Part of a small language model's weights.
Size: 10 layers, width 384, 4 heads of 128, MLP 1536 squared ReLU.
Training: a variant of Adam for these matrices, 2818 steps.
MLP neurons of a small language model. Each row is named by its layer, matrix (up: input weights; down: output weights) and neuron, and shows model dimensions 240-367. Each number is 500 + 50 x the weight over its row's rms, rounded and kept within 0 to 999. Numbers have three digits each.
Before each neuron's rows, "fires before" lists the tokens most often just after its 100 highest values on Wikipedia text that the model never trained on; "fires after" lists the tokens most often just before its 100 highest values on Wikipedia text that the model never trained on.

fires before: " | ", "9", "2", " | +"
fires after: " | ", "0", "2", "8", "1"
L3.up768:451516400513467542536453470544539451499458570543591513534546461401558557548594507464560424500602502536540482590474493547407484460471507523451513457427425527604482419504597526518473491572553474513431595511358615458564515457547448549588572529544395478512422522521526540549571510456522507450441471509483490500467483614434529569563490518557543557479589474429566494467560514557457519433535
L3.down768:422498497545461512495497411584514512531511499523592549408513561593482561372516516587593481470494505504438482471503498452478548485488508435485455540526515552563522591547479523650505462522488455496547520549495489517608458440605444437439519568590467494567456492497518376575420416470477546571482435545515492545434387512556567566563469401562472558601486394503401596453501452459469373504470

fires before: " | ", " | −", " |", "; ", "es"
fires after: " | ", "1", "; "
L3.up381:459509445425515471579523508493482506431510489539574592528492405428530482581556484447513463561526462538470549524537492552504510556565451501481591510468532502513480510408534547482440570513503413517449509547378618554503537479547525570583522458528490431432554584440431536503485546554501581388404497518527536455439426552515467501528507529426479606541502368504515458528477474477456494577533
L3.down381:611576495437410548563525508446497460437465401548527432544559520553430512526406527473491490580551473567512576479499567585606517499431483519499551534541474548468575593521493466583577485535547518457536432418565551571524534567502542527475581494470558526452493499484534488508430509468620501542535452476521468562463562532424421491461464510443451412499462513493478413500561485499473521458518

fires before: "| ", "|", "\n\n", "|  |"
fires after: " |", " |  |"
L6.up1535:487503441540403545459515531496395529550486525498548588535541471436468447558496535556528487501421530541589521603519503507489529469561583411516590608440544436524518476415471535538390485506538541602544414439405648413514539553542526545483410550496521535559536454458491436462546449528569494517441455557448479496464459467467540493473479529555513456503514582537563481441522499494492463550532
L6.down1535:452504533511439511432461489572559531492505477438546527515568494516444450574529536399525542489494515519554534477463482460527568529508481455388537447481491487556534551564518519549543510507418493534496498468522477429604468506487441492408487377426463512461507449481519420505427462514514492432526475462463469512496418517549437549512516526527506468478424441473534443482553514478492500446490

fires before: "0", "1", " | ", "2"
fires after: "0", "1", " | ", "5", "2", "4"
L3.up1014:481453486510393510571588501517475493515498516541503504523529429507481488430479486426528498503509453548512582446465422517425570417432517541560567486457467440562495555485401541481378652554560533499486499477531420595606486472356479502527478458567433503520510494515441540526396518460538484493524473387499468570520557514539472462534471514474562525503508465487513425419430547464552529547506
L3.down1014:572502470512503550568403495472608531620391453497485477419469453505504531447492575535513515394545513428468582514498490471508454553494566483497444539461472522542540537576528462465594454449519476534404536552520534464543576563472462585487540594495454519562553548495498488464508413658530495517529534431523561391480582528483546485404465479521465562531494558579484531552443503539468567434543

fires before: "| ", "|  |", "| Total", "; W", "; L"
fires after: " |", " |  |", "% |", " divided", "; W", "; L"
L3.up921:530499466552505578503501470493530475505534575497477606551528503523424487571516558492464464499524551558466440627506459460389534483503485388488483529394471555538525405462458466431468538547515512564488482502436493401454573478495536479493533505457455429491539473524496470521517471466550450562485627552456516447389426619485516412488479438489536545584461463421579432570558538401558454497486
L3.down921:503474512591476444609489467462442544560519438422457535513599544461539573515507477415548542525540415558465530551551468483475490558490474394543504532592433631463454487483539498478490510528485530509476561530540460481503545508478538552456559505407565536481545461523520448432514564417500491459562443547531542483489577519469520503517469561529506550437494373500523486529519442510543560563462

fires before: " |", " pm"
fires after: ":"
L6.up52:531566439442500505512567438572462501495516498588497486500480453536490420468533538484511476512549521448598463548462350521443522458500484505512473476427398489509519458447460547590479524586538419526480464517448456523527442434450545558588499518556450534558480574516527430500540460519459547442477553526512489521497531508497485479484506397577594476571462591473468385518522485535476438490577
L6.down52:412513549571530488492486561403486511582514496532477561474507458444438483483507536490431541482497476500598471464633503531496383508452446527500533437601505596610487445527426474526538535481467571524512456536534487543488516584472573592492434532446484464522538526428474448510522428503484516506388490545496389538519521522469461529498520515527525561484515433492437498528481548544542487481555

fires before: ":", " |"
fires after: " | ", " |  | ", ":", "s | ", "\n\n"
L6.up1260:523542448424481547467471493593427541464576533513521473518359569515486502521527402400530504555530432512553534521556485504474481435410630431508483515503466456491539499496459424579506551473464512574567527499502512580629439440440491433504457503532414489610463583542563484591475505459502431483418462521487460469470512506500486573515565416482626459503486543507500448527436503487509483498506
L6.down1260:551430473578495425491533464502568527381476586428529526544568448448523495450550538493473548448539399521533447467475518428514471461620548500585549504488555501455469410415544404535478502468367512484454561470579610487507528445541464545447542468517402491498491561467457478473539550460545523527459483478489533548489518525461450541502558502548546499506500488478511484516544471365497508532504

fires before: " | ", "–", " Q", " |", " place", " Ro"
fires after: "–", "\n", "1", "2"
L3.up814:540537490516480521585610496530523519529496534427520557551517447482476477588550551540456443538519580455522548465440556496391478482557396540472552453430521533551499437505528510520497451434516541539548542580442588423451453493483494599568523491494425482468433513497462492602471484618535599500564520582553479496451446517465420477538520509557509463540521482558467436479501538437473528497530
L3.down814:515516559412533562547476531462501511411476534563351480481574558487494414462535496542540569408482448501482467492500462495504473490571564454456490472579533517542564610395524475466430512416518447500467493478485457547418490578543515522512438472489546541487560541457487550526481560465532430488472538479390484512520573454481553453560462468511512484467440471424504545473523381389488465505463

fires before: " | ", " | +", " |", "."
fires after: " | ", ") | ", " |  |  | "
L2.up1228:556445436414501525511479499478419414441501536503464539557536516386443549507466418490367455430531456589418420580395519491524491453439518393488438511452531500577573449466479560461423505447549452566552484534496527485474463548470479426529515560512492413529451572540461569588532509432559453531474573595514490494498537504446522470495467493578449552574642516519497530496479578455513460514636
L2.down1228:506447465537541526541502568486565591522566496453474473539497506483488542415586599502462477549482480449537505466523480517561436633474564529531519482517473538404631491443516565493585504466453521488565436424462495464545547559433474491443432424568482428491446497479479557455510531532479471535498421511586503475595530527510554486372549490576599567500371464520461377506470425467541502544501

fires before: " | ", ".", " |"
fires after: " | ", ") | "
L2.up1495:484447506431479500484445467518472478402448493520376526446478511455491505496481489492479409505475451540587478666509526485491501391501453463517576451438613506531518502506466458492443384488459430576485503582485662492498495522509448479537554445582591417475459567451454503469592527563528522538432504585455463493477462487483484528548500470462447493489487519487473477486538598406446510531537
L2.down1495:520497529498374484502585544583442406467486502486463426533522472461493525478611481543456506543415515477561455481499502438518520488398587475494450534469523574514539498452560519481529470450422445537433490499506524539542504542542517471518508524478424458503511543432511485455562445447494435526596458519532434479592496524467479459392508545543512479404490489409439446583492537492582468505524

fires before: " | ", "; ", " |"
fires after: " | ", "; "
L6.up63:455386421497417565560451561509532507522538500549543511503481432455543561579572546467418398505527478563566373499553525511463499464417444543459461491498493607536431473435470474504395465378505527517476458577456574578561469517485449495520539607537452479521515513491579493562423486487581440571475451513504480556549554563432544386531524508592445385475513511460458525500471554514537447437496
L6.down63:480602492539505533601566519499463444489437472537363547408411592573543431509532469403559563467523496482525534536468465455480628539402514478409547487447464515524533582516558475531517457403502448511514505602546532452547487551477500473482497525520464433519362506537517632528564629382530493408495508545460559501454575483515504462516575477564466517446553547521445509539595481493557527499551

fires before: " | ", ".", " |"
fires after: " | "
L2.up729:512566476513485383456427494513645481539504487430538543564538455456519525500563435473526499529561533558491451513488549451462505460477434598480473545460542547520439481565526465520514467623469633570408477540486539463540595452516538447557599434479519455489537567501496504493506475428458559473451454532532478444506434483517416515503509576481424552479524479459495442564534468568596541438481
L2.down729:506452564597507521536546549520497579521515514533599512520609541557458509510520489481531464573544456567573457459543502465480554562399597404493546453555455481602469526517504484435524515408591500480522480403483547562553473493541458508533495597470551500503508447462565484475466550471449411531538445573442551499451567474491507498521432427515528468428584489499479525449436502442453459466551

fires before: "| ", "|---|---|---|---", " |", "|---|---|---|---|---|", "|---|---|---|---|---|---|"
fires after: " |", ".", " % | ±% |", " % |", " |  |"
L6.up533:483464450616423498529545579511441508536497482511488528471553505541433552485629533488481486403567548609527544646410416622533527453542540510537522468554444473536561524511477478534470531468488497537493454472449567461520489492499485511605497506511474516534499421490485477419548458535458534469459539526497479496420513550459502509468441521562522487500426571493534446520463430558499439563484
L6.down533:547556554454526481492512504473495503555536539541464554472402529556524563520449541531628583461449523545593501532512538518483527505556457545437464544456502580588472572566544458474504563493421503541474581541510461444534525474476466542466491506463469576440535483471463579382555483574514510497467434553393470453542555448473501521526462599542605520478533484496533560442530443619523423540438

fires before: "0", "1", "2", "3", "4", "5"
fires after: "0", "2", "1", "3", "8", "4"
L3.up1314:526426415433492541583460410578456539425496431531559494490549483439518533536531553433520394531502523558550489525527417546501466464436477529455493503418427482559506407515558512589458473495548533443484493575469574477510541465562364402587502436562506491481584495543452469532471476423492507455406504600534511474499552585508525571544482372441532589488528473446519489480550430435662527557526
L3.down1314:474515510460412531468533350590576548540587413502567513476553476460463516498593565516508499522445544506541447549427530504498448476638493541436540517494550489499505414552471530550543550426427516534572530445416522461454463485503486546444522574530478411558497427537470551490523433446446527635483484579566464521503514494427512495458525477496505517606512460490373517535483472579479471603511

fires before: " | ", ".", "| ", " |", "+", "er"
fires after: " | ", " |", "p", "°N "
L3.up803:512459434551453520437479446510534454478523473553534566594570499536493528575575457506530424451563441454648541533572504494504475417456503500531485458424463505506569503505573499492531540565457484675440455547471651508446488494522487414499470571519462477484536445482500421473601513431515533524454482511499496501380502503467533428488488474478411435544479446467523466541545536445566516372514
L3.down803:482443517507449577578535628539543517476421457496538444501511501450615446540456389529524493544475503537593554511451447480516558471471590501573571498494559571457601535562582536531533575529550391500542475477499556476541534437452500499465578475478513465470452515516496521414364536523463459517558480554560391532490472515509472504515522555576525519470352542495467498485518514430586512406452

fires before: "–", " | ", " | T"
fires after: "2", "1"
L2.up816:492500562466491502422500496569654495501543532504588534460404472529480542487480461478392462461583578478513503468470504506432502459524441519429472540537414545511494352512455538503487498564541639618516453529458509528513455417559470510477474518491473435617409515463438498485484494486530535472447537492400524424459438596522505519520597538466631526486573434597487527511572492482456543508559
L2.down816:536466534485537609595484534523484475506533534567448562399420445486482478501455509571487500526495463526511475467421429502500528518503446426474424509458418581409521543432551473529497552531547544445463510453470461579546395478483548568590459445533465479510487425536571579496540513512622479554400401466420558466504446478572545543431588468535534522515512538500502606541485570428557496490467

fires before: " | ", "+", ".", " |", "; ", ","
fires after: " | ", "; ", " led"
L2.up551:473459453479514499561551520569544496626412514562420485534546498411502551545491564532465476447436460546514434537490487564409528462449496513570447538439517471519514544510558616451543572510556519451425475513497539413482568495546406508530493580563524505632458580539518549497473440400515424539416558569513486467477562537382565510467537447555445584536518486484509461515473482519401482566552
L2.down551:452484535509497456457522539614441519401477596460472557483397609516541544449436508537542479495540536448398514572557487352476508510492445510412491430615483437507512530525489488602513417491463510519647518420471458485528544424488587420472545536514436519504502423522462523515414475510399428497572514557486474447528588509531544602540491522478539462510557532508464491479435512459508553518496

fires before: " |", " | ", "–", " the", ", M", "."
fires after: "2", ", M", "1"
L2.up306:489524551529560563504561574520568557451403468534492516531509465607455444479517398458456415494539545529545497615424445440501487496473467642436591540449469444530531449464447531413430426524514464497611530532333531445481459478592515413467577450424419524501486530479505523464461560571457506519463510490380410466444546441489512480512538501504569554561565417561458500486476502490463512503495
L2.down306:511530419504580529445461510488411546476501576470597472565533539542476497570488533505487563491453483575501421564594408440442503471555460414484497530411461518463503461423494517511435501551519499457547459366502400580452408453382490487461485451347527526428559479450499529566539548498558581534530435502491587464427477504630523508463498485501420540488512561573467494534457560557511494443482

fires before: "2", "4", "1", "3"
fires after: "1", ",", "."
L2.up263:471557476474552537520494508564359468424529497455451505539504458421485471458453537542489455438572456534505558504530391555503554549475476487457580524536472413473603523534521575562537543570510503579494492655473453429475573517516497476593472512496395479500471532466430493475491474474526395473371580501424522587526350627434445483516577435558486527519475492484496508441492505465557430531533
L2.down263:502441551402562540501451540554402462392549517333523436528493420494556572419435486405523400518572460510539431476525522479489517583459506510541529509524489503513525543504580479603503496477494520531491579533504480480498539470520494528521469511539506455580473453572466491532432482500473456465449499483466486572484414540452515532423611484514499496544551498490427480499472574499594570478575